config = dict(
    n_layer=11,
    d_model=320,
    n_head=5,
    n_kv_head=5,
    head_dim=64,
    d_mlp=1280,
    vocab_size=12334,
    activation='tanh_gelu',
    norm='layernorm',
    norm_place='pre',
    norm_eps=1e-06,
    positions='learned',
    qk_norm=False,
    attn_scale=0.125,
    bias='all',
    tie_embeddings=True,
    parallel_block=False,
    init='normal',
    init_std_qkv=0.0279,
    init_std_o=0.00595,
    init_std_up=0.0279,
    init_std_down=0.00595,
    optimizer='muon',
    lr=0.00698,
    beta1=0.95,
    weight_decay=0.022,
    lr_head=0.00642,
    warmup_steps=200,
    schedule='wsd',
    decay_fraction=0.56,
    decay_shape='linear',
    final_lr_fraction=0.1,
    batch_tokens=131072,
    seq_len=256,
    doc_mask=True,
    train_tokens=661500000,
    steps=5047,
    dataset='wikipedia_en',
)
MLP neurons of a small language model. Each row is named by its layer, matrix (up: input weights; down: output weights) and neuron, and shows model dimensions 16-271. Each number is 500 + 25 x the weight over its row's rms, rounded and kept within 0 to 999. Numbers have three digits each.
Before each neuron's rows, "fires on" lists the tokens most often at its 100 highest values on Wikipedia text that the model never trained on.

fires on: ",", " and", " to", "-", " a", "1"
L4.up1252:492539496482476519493528516477525483512498531483496504471473496466533468482494484505498531494508490520506510520464491473535505520498472505485499504486493502525510501498481487495485491496529524445503527518486518561468510485494492460436511467469484497507489460529475530522540512543433471470513506516543518486527463516517475490496519472472487495500483485529507516503490550512482480509483532546511502484495496521510483489514486456537464474488518460524507534498518533519469497531513484509517497509521477476491458484506486504489497545503527482524511492514478473506533493520514491536594496510548497513557511471497538480494511520502494427508487534511484477515492540462503489554514518474504471514485522476522489518473465504493485537528472537529525480483515485515470484479511477
L4.down1252:561517520467496495517513516537496494497502523566518462513507491492497511475515512466478503498504467506457512528481446462515473491533518514518531491546509528480472481466503503487476509478462532481520490494494495528489529519488492470505486464502501487465479438491459473446486530532550477504474539478502524486509472515528499524517526543535473510480488460493540519509492495483482505506479484518466538481515454472473521548471525496456503511504553521537459515508528509489548532543523455507535477520518518479517511491529498507519476503492476500519448499526495475507513497517547476525555466512492511503493471489520513434495506547479465501466503510476476515513525475527494487488502519483521448546466525503525508460518506469473462512496500480519483555507478502503516486509505504

fires on: " and", " &", " (", "-"
L6.up508:452571550503486498539495487492542463487479515504489502507489528501511494499507501475490466468487497485499491526500488494488503505479492500470540551498456511422532465514492512473535511498501496515520492543519474507515483532512507513491541470516456509519494451493533486518470479471503529479479443519472516505448539559515472507485464520483459515542520480494525487434477524508472458488473525519505512533489509514514478497478536509478485489509505540467502520526515498466492478517502448490502508504460473532516505533474517482557525543491497495492494516482475540483517476477540501463501526473500528517505494487484492440471508543507535539451484504515467523498504485497496501531538536529469474558502471507487489512491477498497487465493484502473563472488478506488494491503480491
L6.down508:483466526520529528504488483506515525539515517536511469515482478495500483532466442509505509499508491559537524471533518472479505467513483495483506501454522504536502517458490498501524527446459494535536488508517528496478461505524529458503503484460510515466481532484488473472511478522530475490548492457469502508521452474490471522492465505484510505496504517491518508546507531487505481513540445516556526493531497490465531499481531530504451520490500481494508524466488463484455510482479478533522481520497544484489545459492495474483513504515558491567523484464477514506492512488435479528498517480496440505454548499510469526483474525510473507456491503499548541543509496493531510504497520497478457493483522515511508512525521507465523534486520513463507496495502481521518508451561456

fires on: ",", "-", " |", "b", ":", "n"
L6.up1248:455531541499487512506492439493476489513538500484542495511510500484509479558491531517492524515495526486509551493479503485487494544459514535452473482492486484504532539529474483458497512525512491456442539504466494528489484490530536509494522491527508495515489487494491518503500487487469483491505530479509447526512508512489485500526519490508519553490518471513506501488459470501473482474502498490453490506462533487488468523491487496477503480521497459538513550500508495535510519491473492499500527471462475491474549482580477510515524502536495510502540539563486499480491531483495488496460493471473478489494515483483496503511442506529530474524474499493516482512520499538504516522487504468523536524497490503496477489454491518451488515483561495501487486525494447476496471464483533
L6.down1248:488469486495486481440541542515553534492492525481485522509483521512454495440482490487490454535533511524512479519526500536512496481497484461479506495492511511494497450537511499500502515472502485534480443490449493501473482557518491508464511445484532496508554539502508497515521511511521515508528497493513476525524524505517501497516519518476500485459511506500480434475461459503513500448452479527535533464530487507535492489525485531499532537515508513513499471503493493498474497460513496489410543488499529475481490525519517517487535478499470525481451512457513479538460487507442530528501498533502510556485503563542528473456522518516483486519499485490497460530512540509486500546463506499501562477500509491488510473492509500495487487512448457499508473509483506504518517517499477

fires on: ":", " in", " released", " on", " launched"
L5.up1033:495490483510549536468501464498496480516501449498477495527524430468515522555487476476508474550462472549481534501485525521491535484506505522511497465538466497499519513556550463476454489508597483477485539537501542495474510501503483503497480542480509479529525499512501511476499474471469511495506472542479494511532483494481513529479495522514466442516503507488468470490506517503507513478498496523511514502543498529522505478470496536496538508521451541510489528501498478507506533477499489500507512541526520503506481453526483487484548493505530499531494489451481535486536469505505500508509497512452481478544507536504518491494467471487505496534527488482503514508496461453489519537463507489477515497482456503481468499454536531501497497476553495518504505510488499508522507536479469
L5.down1033:530481500523493552462500463532459477491511538528455522500505491496493497571535532460532525475493486489434445456484493465472475446512499486504530451501540502508498468555516465487459454448555525526517488483473483468531508495497496542516499490511531556512502476501494490489519502504505486493532498471487495522477478443495479493553499496499492461458517538473498510500528541486505552493493531511507484525523541507537504476478464511499509519534487511518512521503496491480537497485501499520535510508519502510489457485504503521465534492527500493501505496487466542534475495528435516535449490517469498494483480500503513499512507485477490495465495527484514465467468493481496524516518503509512526487471491480528472489504487458488482518499556488486501518524491523488522494491486514

fires on: " |", " ("
L5.up530:507507506469472505500466481507477572505476524481504499546471512435514481485516505485520516486481471483532539493488519480519482513451526471514488484500534450508517557478485513492501532531517563558523486510497490478547509492466553522527526494530507514466514531503549527490501487510496505486505494531509447480496498507483473469481474524517487488497485500525504471516498481518464458499491531516476525517497516536519477509531460538501460480497526513477468473538506501489509551519533497536496506486523475514504546487473496443489494476445518496501507471491533552510512485492507480497473475472459493497497438523525511495479468501516477500528514546468489486520504518521484498472502528537500496452497519478506509548560529533496502491521481489513475491478494493475520488491536539
L5.down530:511474491463473476519481515492484522506525500476488457492506504516486489510533481496522492491531515471502500494501485482515503536521460494460520452493494498523518466490482503478445493484511501481472505509510496488506524481555464458472485507487501457485536457500492452525467466517488508540470507488495515432482473498513519522504499479534523507523500514498517530483530529476514495501523539502539488508433576497503463482477531503513531484505515523507510530517488461516505436495510491491509529553462462471514535481473511522503512524530558543499542461465505545512472486493488533471449484533500539468475512488454542521477523448466533502452495479512532470487512482508511495487541523482492529511514525541490504484518473492534520497517518501496528506501471465512521538498518488

fires on: "/", " T", " of", "-", " |"
L5.up1146:501531505465567450490508506513541501507472495514485484470550568504531502486459481474530485499487509485472544470492440497469497474496483509508552523475470474472462493566483515453511496440483486478460463485479454480525540464433497499478517485490475498497506482478469475477504488488487553520493501488471523507497502525503502523491523487500469548475539481512473494520509465459498535484514534568534472508497516514491500457447523504494476485543510490508524503451486511508485480496494491556479476514545518479472528504538523499487517497486504528513487526480525458515494489549519487496514497499489505490508496474483516492472518469498529498486515528478452501515489492509483498500480526502538500498498497510502504533509488506510536468538502476487533496482551500479490460459500538
L5.down1146:516475521499496501479525542502472473519486526493521478510488469479497502460452499494557463504464510519492514481492541528500461466491522517470493459492502520487461557477490502580510530558454489495411519475528509429486498489510553491488472525507464529488478541448526458510517521499493477475484545473529492550463518470516496497493515464491465504523517505507483488464513522500492464472509495480499492509470519506519515509518524522515511498505525494457471476499470547478522504514497470479458507477531463478526515509492509526488550517480481537536477517504536487468508512509542502490518464505493519502513550499532505506512480554510500511466491466519451484497495492505462503481515524517514480512512459530526523486509508513536511515486487487510532517492515557504491458528550477

fires on: " T", " M", " of", "t", ":", " f"
L5.up556:492478471517471481487511510490509479515484519486499469501518511519501479469476532538523536493504506453530531468491475502452533485504474484482518495537506501501511509512468473493499494502494474501458486501532510505494525484480501536471490495518463461479467527476517528492496481513497572492483512495506514500493524491516477505529536502505469448475515479497517487533522490475500504493491508519477480484443502526488510506498515453494501502494521505513518504535499468457498541538478556492455469482486470552489472466526508496528485492498570510500485490489524491494465455488493485505465477492487516476537488468492498570457535516479477469522527476487503481512483541506461424540491471481505495531521519560550481477516513520512479478536502497487495517483514506505528548443480532
L5.down556:527517465503552526553517456530487487519545445500524468555533480483510526492530539470480535531508505550522506512468482483487503488525492537532463470459492510476508462468501549499505454523505503490524490489491477457504471475529540472508512491506566512514476524534497509510514495536514459534508513519512513511509509516476545504502463522484510477538487482506471446448475480514535439440503498523492501492525486498482496502464524494507505496495452513460514492497487456493501478461476476486502525563504481472539535536457508494447499503511472499512466523476551514516471528492512488474506494556522511513500486501516517541504448512514544486483453474524506503525516505533513513500486519518479518458503479488499486525465462508487503499465525433499500494484500520513474463513534466

fires on: " |", " the", "ac"
L5.up474:511535550502526482471504516492455481485528478445508537483484493461503487534520491564468495478502520514490461504495486512496519489497528474506491487518489476500546488490516522488512473499541516474436462494470477510457487493513546482474532485492495504508482486509512469523490456520517520484546475470514498471476562496519473515510515503503511506495515508486491471485498486499460472524523461533532497532521488476524524468517473529510439478531466545489508511497489490465527507523489469545509530482459491475489483495514494526535501503517495509496500505539509460546558515502519491438556528524497548505526443535494474462517484549479492546513465493490522500541499490498517522535468498516500515563498436522489494500469500468532486464507467540495513516492526523478544486513480506
L5.down474:552460492477525541507534487508535484512482504537506485460514529515466543527507493459503511495469527523520511494475488454513515513475500490483559476484522492483498462507495519539504519508507522523512444511498494460484530497504525492503479462525509526461534491498478502496465513503527452544539530503528495507476499482521496514502493524526489492505496531484484485502535465514564518519502551475439503513510475539489489515471517437505501488460505480510480530506485554464491459448514533480460539485513482505475483488505487494497469533464501485514499518500472473426451506508498508520453524510516432502499497474482495504485504465512517495457505454522497492496511513523504504452468486506469483470526496499488486507498484513502481505539534524512525468495454509517500494482497482

fires on: " |", ":", "i", " /", " mi", "ensis"
L7.up161:507535503523496524492496481491514519514504507494498480531474488470491529460556462482530504517503487479508530477502475479514517458448525502501492537493459488492518486519452521446470532504546534532472471512499506462541513465570503507486551482516492461467490495489489525491501489498526502496530476538482483533456499476526506499499527533504498514493497464480533509502482457522467533527507481517492521473508510534428520545538484477521477484485522501485498543488483508508507550487504514505488490521523524482526477490449516507494524508491542531482536491472460535551498506475489431493524514529496457519505464529519506501457466497530488493549474469476517475521487508500511497490497499536484508497478503511477474502497512501514521503538432499472536521500473522476491537440543493
L7.down161:437523522533490551507463445540515527497512507506467468524486523464534495470476486484470490460515535486569494541510484521488503556498529514499438496484511463522501487494535481504454512553525491467516506488541521512509529558511532516503446482492548504495502496488485487459451507491470523520490507499498531433506528524534464499506474520475509531505472511480523454461467469505521513482520534509461478498476493512465527483509489488490500489518515512427515523543492496457491462538506497498521537484492507495498528513479509489476538539532521503550499487474483495525483513477519492476486492497508520537517488472458517527471513489527510503487463517508521543497517512534519507486475507487510453476517485495514517479503484482509510490521540470439518536501504519515536516489514480

fires on: " on", ":", "born", " –"
L5.up974:468507455503508527484554496526484522485533462477492486516514435513520500471487462507482482533475564556467510488521517472489482513491500506486549507497514524489522499509529494526478519515518502513505507523530485494487466473522473530561488512514495502500489502510514472496476441507481487518522488493497511529542466496485508467544484535505430503537448477496521493484512507521512504468540512474527466476502494517517464439514474523496492518487496517506493500481494502506532485476508485472484477519545521521522469491507515521525519455487508464490523470465493561555542488474475486466461521496508515482488514517517498512511514502477446513532470491480484549489513456469512488498514510502496522512501427470460488542540469519520503510486510522490481506467526495489533500549485489
L5.down974:506486518493541563477500504475480517468485541487478494491524491525501502524482522470515487495438493516454508495503529446539443462457504506543521474489511458480484501514453498528478476478522498502506508486504517495546518484505487493485535513491508522552498516463460497502495510514481512538544453515523499488473474476505530498492433498500501479490529487478506498470516518525487499465518551476509495500521491487468480494512518525508501500482509463508471535477508499523500467482526549472511504432511488521516495508541551501470538502504542492529486459533476486517462544497484532490433536452516476484514504486474538505475525473525489493517478528483484461450526496479530480522480510525471509531457479507467533483474516510477508541491495510538509481503494534518550497474511526

fires on: "-", " (", " \""
L6.up299:500528487501527495475471509501473525499466451464450521520493499532460485492487513524500486486518491494504499508465493505521520487516517524491548502450496512519461510479515523487489501524465527452493514523523484497556514502495505476492501502534556465492496507464535549523532465534488512492498495478474578491480486508478526460517499523513469508475504506527480519514541521534508499496502502547450447488480487519502509462473499454459530486506476502496503478491495483543472491560495436490516544478505483480540511492533487525502536519511448479461513556506504481494534524534471501496488511548523470483530521447534489471468490528468471491493466513485468501501503511490520497551505445492461515500463530513504479507488499473492511502571516495518516464511498503470507509463497493
L6.down299:468472532493488486520556499551451534470502484501526491488527495497522503505494465504470504471485474483514489553536446512514468482480491483493550535484492504531487511499412491524508482496524419528492510490495496501484499513493472530511479531500461476498552491519499501523500521547546526523514495474476477454477531495503474496533517492521529501487535506551456505481467489553483486444526496509517565473558474511510505544474487522511518511538558533526476490500482484530480499439499505481499500502483485527508548523484502490526501556523491533478481489507463511519454481482502513493511499486492467510514490505474515516535490538485518525500483533466535502511489522525492493544503481561497512501482496523475507506519496526490514518478515486466483462497529499452492492537510506

fires on: "-", "st", "b", "eb", "c"
L5.up1067:536500524538464532521493470513526521479499469521472499500527535477445520533447505505492494486501481509457488445515504521498482486489499509462534534480512498462580531501509499495527526526499518463454515511508457486513493478537527467537467491468543467484472482512506510495488487503490528560462516481512482461542539495504472487515468492484537522479497487504533495528500483491493511472491488510477487518473473479481484541507502497485475459502520428500484529506528541513458520490479512522454494513503476507504477518565529491494494489507494480462485514492507494487518534495520536493509492477481497475525475484558501451480528487496541489481495503462509555530487537542487481542473473489533499523526505512513516500509534490503507525521491528491508499508480477513468517478474534
L5.down1067:515505529551510536499492495562491501463491525484494511477501522506488516500481467496523472541540465513489504472540495499514460498519486490462485483480461483454478510508461547529488473508483495449477490469437488539520489496511526501475519502479504474503515489477543469517486518500558479520459511489495496456485493471484535476494495495505508516499526486535496508531527486516414520463514504554456480499521505502442476536521524530499517482483521510490504512493541495537525494503454467497513494505482479498517512508507485426521500507508444492524502504528541477541530497511532491513443501497529485487513496516510482475520521522552494476487495525518499506509519532546515471575497487567513518499504498516475487525527469545500470532518536505455473525508492479487490510482526472

fires on: "-", " the", "th", " and", " his"
L6.up287:487522513511496494493507518503512535471519534502480483479468525514498463469468485521552510464494495452489550516536509508476488491468491500478521504502483465475511482473484501481526508500502427493561520522492514508491475530509524522534493498553498520461482513512499526518546454520509498449521476523487486483527473531535466509494519475547477501494458477524477498461488472494491527483504501496484486468506522454546501470482486533486486473551495491557556526514501549439495503478517479525500486519513493546521443443521507537516508511512468513475512464524483518500501517475521538439476502501475478514518541535479519514511492483518492447518476461520466518497458506500503509483500502506498515527569485507525501520512497501498480538479490472501443488503523490520536478469526517
L6.down287:493489473486489524500475513470514534464469509496485486484519515521449471483512540505515557526470462484490470501444504487507489525519495495482482502509503505491525500542516521459487514483535471520468458511481507508481471526478505489571475461504493510504437512530528530519518511530535477494492523505456507567516488483509494497550494510494457579482515459546485502486523464472495495481518480533482484495531489494481487487505481506484466494537487486507551551519486538477527494523486516503525486528510535511525497511470462477443482462524480514494482496527475515514478503473492551475491496500555528499489459520525495508518500499492476522441475474508464508509498471484510507532512498492489480518485529517553527524515527496478496512495459485523467488488585514499535536511534474

fires on: " a", " this", "-", " there", "th", " 12"
L6.up976:430521477500507557519475503527520531498496470510562489503487515499501504482473491545521478531525519458509550494500473504502500486498458482518528490511483508513488523517485494522451488483459459521548516458497506452510450534501478544530535485497489534561501527515542518485488524482479478455501507531522522542499502521483537500470484483531508464509494493515478471464485515518516469486509514504511484500489483508543502497500480519508495541511457486453558526488465568501456494495494493510494541518521509523495536505513509486524496519494444530483511480520499537521543533512474505500468498555493480504533516486506490520496458501495513524491491495487493434491445498460497528490540530514472463514526475500499508535486515514493458502520506478474475468519501484470491489515459484
L6.down976:528465501492473507477510496472514531520493548485505519490485472476505465480546515459504550507484525535477475471507498513489501506481487545486489519528468457450457496487449538449500561488523559468471453516511507548484493496506524493526474475506502483500467525518529486513519490551554549504497438517491451491513494486527503484513520488490485503452521493486545533514518483484486503557485497470473501515509522477500512506500510496479501489511539481552508489521542437507524457556510532484508474482480517485526506453552480481506506452490485495494497501514505507518498485477488458549499505482519518486493518516517496481510490503519516494473467483459508465468513483503486495532436514481470525491475516450526492507539512481492505504491495532505491508475540488510476534479473502

fires on: "-", " of", "ir", "'s", "i"
L5.up765:533548453509479508505574493464508506537539484465455513532482474514527505518496521451498504514494489493502503439511464514519481559501527531472501544498498496489511466501463512508515510528494532513518549496498488465490488474578539512488497500538482512483460530504458510512527454428491442484519475507468480489482449468530527506505552498554510539504490486504508530490495525514510482462487488525488488488500487524496466512490487515517495453558506532513471531518456511485517486486481463502487484457455514522498497492522462509508543511525482521479486495521535442470552478501540488517518533529465496511513487511511492454486493497506517557486499489505508529476475493523473509520503503492471485495496472440520481481497509501509549536548493481496482501492503478507494526512508527
L5.down765:478433526523528485519495507488512530506501526450507474503472498521508426500495471509483477552530535501491489489487502493503497542458461508451537504506461535514485516551504478451487541491474505484510466494522488478479515479525499531542499522583480515481489504519520519508473459466504474489505467478465519503524516474469457515501472520492497491496515522551512477474515497530440460551491511491479545514450506495469520532497525543533539548488528536469493482507513504490494448507539516509505523447469510475516516519515469484513518511509494532504463524488487485515495502510500514561541518496509490467500526495459525464492472515514537485491513508509525485500485522479477465510483469496522494485497480475541521512515467508451520453509504500478476491507460469494522546517444475

fires on: " F", "id", " H", "F", " of", "G"
L6.up176:477492512479461513471556431504534488509510479476513510509466511471510516470478533487489482504524527485502492492499487517460488476481481532581508543499479465493454497453510500520501482519535483534501481497482498490478537496495523519468494495512539527504484493530529497489474480552499526549504485511489512492471508540465507545484530458503475485507422490505482502551476507514552487462520518541481472519497559472509528512482490535523492487485515516508461460470524518511517506535499502549512494537471497506451524478487521506482513491488533525466491513476497517495457481503477504480470491503512503469524514526508564499465523509504499499519501503519518469528487477529485477542466522479521472491459469522526486485487525497513500454518469478506529499436527499495485509479513463
L6.down176:508495495524515475486533476500502491456524515518502528517516482493490511534455462485503485487525518534506479533522515467478503511522523472487530473522517495501516522529485486478501502533540452493498462495486479506524493530507497499470506451522491502515451494474526522517514467509520464498527477468515522480488550521499515495520504495538545467458532475499470460528521519531483470513484532462514477529511484469473492485495533493504533502518472524490503482496467500500516491453489562496486490522521475531470491527516487519519474552507471472517482463507499494503555497455499516493541514481494477505469478534554510484486561493508483558493534507474466498540450531490508488505534496511505431477513550501531524478521469527444517461473499461482527520473536503442537534507487477

fires on: " and", "-", " to"
L6.up722:472519543530480523520522524511469515444515468512480506516458522524523466577530492503486514462487522454500519480547472489461485482532477459493517545488470492477494460461497497521475513504545501477491462536492516523510490539486533508490550490484453476485526522519446475482492466470489486517503501536491522500492485505510499475517493520525488497471506511516468513469479509488489481513475509544480504498492500523489483488515486504487507504515483477507504485478488470546517557474483475482522513475505485486533505498498457466511500512501489543477525471549508518492525464514505539517482534477530476509505476494490525523478518475477490498497551560435497500487498482446499506526551491490487507554490519524493496542481507515445522526502471493420502533465493447514508516525483511
L6.down722:504543524480461498479529481493545485482508503506526485536509495485484485532478503547530461455466460477516508479436589528529471501471489527493486524558522476513512494510497465507521511548467496523465488480501536493470530522509469475522480524478537494472484523532525544451508517485512461481502502492473521463464501527494509493482499553501503486506479514486486456497517489496533533521477491473503488481492475527505497510505495523496475515475560496520506480493508496454524460523529500452478507519490486478523491484468509517504520526522492476503503460497477499501436527480510485488544486537492550485491513478450514463500497555521443531532509533519498505476571480531512513473476490493520499537488508493514459519514524511496493457524513526469506478506481447516500497516525524

fires on: " |"
L7.up250:533513496515547561491530494522512506478483480503486527559477509475550488537489489522506571494485516534470490475489462517470509481542491491519509481524518485515519518460491484504482462511501525469533514482513482531473519442516499503522507464512465520477522529470505490505487476483567487487503525531485488482517533508471482493504472546485469482508497513508522521527478537491489436468497508477548500485482502490515511501551490506519479506478462529471500520505506460501523462504516491494492526559489504469471472528508461470534550502467511506500512534498500503516535536520484533453501529514499505468471496492505551513548505516510457442513490503509520504520479468467537504455455461508525523537510460491488489478449488525495465505450462512534482519509518470495499504488506463
L7.down250:547495492550513532493526492525525528510525444507482488520523489465490480502484519471454495540488510524513472479479525507540485484525474454469543541491464505518487487525525463467510491533467487510492458511503507472521519537508449482499464479530486522464524490494520504457491471487516486506523479520531490496561509466496507487500487494487485487490511458512505507529506484515485511505481518541465510535526524553521459512465507503534516529511473500499494480522499521518477498515503497504461511531510496502503480480491455517550534480493491469463473517461519511512512518544562530448496487475482533544502507506524508490462481485522486539529489502486523510564517526476452476499496481497474506514471445506485526487501526476500512518517515510550495493489492502478522542486477477

fires on: "-", " and", "19", "h"
L4.up154:481505539485489511461519493530515485460497486516531523480505483512502490474503510477481508484491469481533491504517482485479515540527492511479516556504504480489509468439512466527505497517509530511523522533500516540522526508515477478510530462510525504509510461523455507525493514477539523471509496464499512504505487485553495483480475470520464530470501494552509517494520530486494533502498496496526498442443512523473500486518487526503508510504519474504500510505524543519507482500497494524492558520509469512503489493505567412530498482529469542467509468524479494467499488447554503471500533541465494540484493498491515523498473505552513500490531473494546505523463476469472475503533490488493479492511508467529491494458437559457517493486473517509496447514484486561476457470494480
L4.down154:530510479481479486526511514507483536497476540541490456487494514464476480507478498465500514521527478476479480546518475504474498471497468467478532500520525498503482561492496516523540499536530512489467447450528535522480474486488503507526506503460479495454507485509523520509489500525501481482456545528490510459494487513475524529486493477477440530522535506522546487541501523471527485492489483502470554525496512477496481528496512540520534528479509519460500487516489455493535497521528515531489508495483508505481545501457466512485501486491533489518484515508496516465499485538475491499523437475521494456504555531469483498518516507454496530522506477483487466508545493533523526494501497511511502473476517494541510469491545485498467489525530561445484491500507462553493540476537517

fires on: " T", " M", " H", " K", " U"
L7.up1153:527495500487513509499513523473486460495515456489472481501499482492514451489532481535541450552535493511509512508487459469501520520501494470515490526517477468501503521452484466541471513484488441488462525500506456502474478531485510530467529512527514512494459517486497475504522506538518517483486490550507526492478549551506489502524510492523497541547466474488508530499507507485474476506526498509506510557458507522491528517507461498511510502492500466443490470492492470482539494457502517476441526498481552523533522498508487522510524511512494455514505467507547507505457496494505493514534546481518556474533497508458494530475509471489477489520503460434498535515478549498566459510510514503502485496474477489511539494533470501518498485512498500540535493483512513490501454511480473
L7.down1153:505530504521512483481495454540474498526477490491507516485517531502515538523504506495506521469472517463458501482527543507515505444505521523492486463466513507480493459520551516493507464481496505505557520481471491449498514465526510481509456491485472450518496508506485493497524476505514484490536522493499517509525490511520495465500497518517532474499532489488518442531498489477508469456470500513526492446500470523495489462492531512492551501477518513565458428544480513505496508527465478546540492490500494457523508528486498505511502515559526476472505520510476465516512505508518502519537511509481520493464534493494509476492468516533520484449491545500522493528520461472457484466492496558496513514503532500478481517517470504461497518500504431489522507509478464524463551479503510

fires on: " |", "–", "1", ",", " .", " 3"
L5.up286:496509534495524435494477529510482500499522462490535477551500517484504504536495528522463467522513473483506522513475484543517490474474501515501461514485483460553463512526498523477496496527457458497517515471470544505455516497545505566532485488457501470535519502514508512564526494514496497465483494502512547471504508481481551525486487500482473553499525528487497510539543458533524487504530455495481517500515454528500488481478518513505478482461489492491519545465512475506543499515500452505484530479495500528511477497487480490491533542527492454514494520498492444536489507472581473500518505497496546465487485491548497471502450454479475443504471507470517515493500498528504514531501479513535500500490483496486531492524488513496498505493501514530499488525511482463548484517490504
L5.down286:469500519483476490478487473524482497507461533497560456471492524469478540519513484501510474453512533479539457506524523509479500553489479475452498452531495484467489547553505510564500513519512509471475492495498489509547500510494468492490514524501532499517527524565462514481476530492540491553516498474531498495467502507522473528558514499535504506522502515509480516528511456492477445525526506476515480482524470499528482468500482484523531519509495498478505481508529502507462481504481482464449493466470525450482483471472469466471467496497508509499537509526522553484507460517486457502506473485502472505475517488484531498537471461514512520508490525486521505522547553495478474477528505519524509445526495549541491482483511546515470481496511494498535480468505481442472460511480507

fires on: ",", "h", "ed", " South"
L7.up414:472469498481550516520508464518462564502497491511493492513508512484492493495567494486474478482513495509508457484516532551504502506477516474477520523543538542510498515513520474511458486524512458580475516540485444510480489526507489473491462485495485488475469539482531498462489477485521533521495498538481483491492464548470466490494510494480459528564508499490491499539517493484502493496538515494447517541524536529508489545474478483502504509495494514478484514574473480525554486504459501490522467499486478510416508505483491515547477476486448483466480490523471457484469488514494499499548503508495504517485520467488479474490531512484490525510516500486552490466513520504495494478510504472481482506490480512540473467467517500493526466488544472536525471492487469505493523506522542
L7.down414:471491504521518451527476515493491523457461522464514528491503539462493493517493484537496439477510499484482494502464460489490492481459561549478541457523455459500519503522511504486434491496488500512505498488512476521474479515487491534521489523491531496520556489478512517503493509522513523506469547495473526470549532511488496529515494509491477505532531493490431539461527501466521493530501519498502446486517534510449515519512519497463481472518498484526483486494506552485506491529527471486494531482490487533533520502470511490520480505511509511467460495511449536530531485476477506500526509546495456509515510494490502457494507478505519462479491501464519485459488486493485451472512542494548496532552519505530539500528484463457506477491494521512501494491467513523559511468532515

fires on: "-", ":", "ur", "t", "eb"
L4.up205:526504488471499497467504461488504541448515496502503482523548496517486482478490547502442524476503475482490494524505495515487508516517467505439498498518525471532523505454518541501479519464488511460511529505477499475485511485525498478514471508503505484509521476510495510485446483460541479486533465525501506474486512494551559494499511492495508471485497491538478459509493506527481513516528523544535479502457509493527519519508523464460500487518500534525485495514499560537504507504537488504490523509471532519476460546535520480490488460528491509465503586484459472458537458481525535477448499490481508510492478472508497481456476515537529476492487489512508476537508536528520519542481477544521517502559463474479510537458525548555492494482464459500486522523497505538492473485487480
L4.down205:471449486507547551534507467525483523486423510501521470505533548512523501569453508481536492482474486491500486494506501489495462471540519471508471524470531509487568522522521517487556435433478495482487515464489499486486502480490530515499515513508508509478480484522531501508486505499480499523499495538468510525554529482496505516481474492489542536472532485480496516497505494506474508459477498474488504463479519514496462498507468553497499481542487506503537488503492491489483512492547498486529500480504485535499454480478463471467517432523502485538505539547462494467518534483565484514510513501488499461494499513494527492492483508514550498466497541474510527500433500507501490506501515486544529480509501504504471531487469469518505497498488506509495504537554524469515471427523531

fires on: " (", " footballer", " Y", "'s", "-"
L7.up1074:522573509499499468470491442483512483488490497456485492529512441461496518484483508535464502466533484507494509508492454519498490521493497491522479485483505477505499488501499523479474496470525510510486510486539525520542532500473438490484531541520507508472494495516487515535492489514509488516479448481464517510449453554465502485511500520494453554471506514505532538544475491527496483470502507496464509480460530473514503509546467528497525517490498512492505477509491456514472510514503481504517509495458507491508490501498483472512482470524494477489479545555495503507525497518515547499547514505472532508475462477520506456500490482488515519520540488469465549502497498481487503483515475470459473524521480496474510524498467506503507486535502507486516493485512514501512534546468521
L7.down1074:504456507491491519518521498499476528507486492504514467515499545535469461513501475526515492520534474522503507500498477483497467535528545493530543496494487481485525534493522456459493478489524488497524472502533511512533523508500503541513508496515479459503477485494468473481477517499519506493495521549530494419537505464518524517491482509525500448501497482521519458507503522516490490520481494525509536505539528521502536505494505543489508522505452519502455495505522506475501513489497517529475446508447482518496550458494457516460498518583525517529475500491498494506482471455492462459481481550552521486490467521498536506527505522490534498531485498533539514485515510533491517523516488547484495502513497488508448474503501498460523520513493485468499478527500496537544457482469503

fires on: " the", " during", "-", " and", " World"
L6.up678:491510550517544499497491484477532542507490485488539521542535529542472499506490472462528533494465482540491514487490447527435531526498534487471552472535489504507508506485494559484528462482531526538455512465518478470478488498494520494518531538544503484489508516526477511517484480489488514481542495521508517502484502543522482513480506498527460492546502473491473530445509521469478534470501490480505494457520527488507511474480501492494515456535491488531553553459503562469521450487516484501506498510518499464483484508510518488508497479558508523475520534458515520512507518494504513449504526520529485502492535512505468512520493527518474448475513495534477500496440532509488479480540457490498475506490495471515502500481475517507535516499539479497505512466517450533501498509503527
L6.down678:516530498456474519463504477474483529520466527491488509508508444478501482492527488501502486505492473496498491463498503467475493508512514469517524477478505497466512492508531454457484546511515545507503489526472539470507476501475480501527493524521520480514483470499546492495488512482497514507509535559465518458521466518517532471533504489558486499529510471504533491472489482471513517508545479528518462484530477475521519439517502489466500522492482484500494532497477479481521495487566485497494505481531464514479526496523516504481452465499427503508488450489503543521514491478481517509500475510523523489478511541522502501494507551488453508487495520501528544505550486515523436492443472514502459448461537471548485476511520498468508508516488493494501455468511522528537520537532525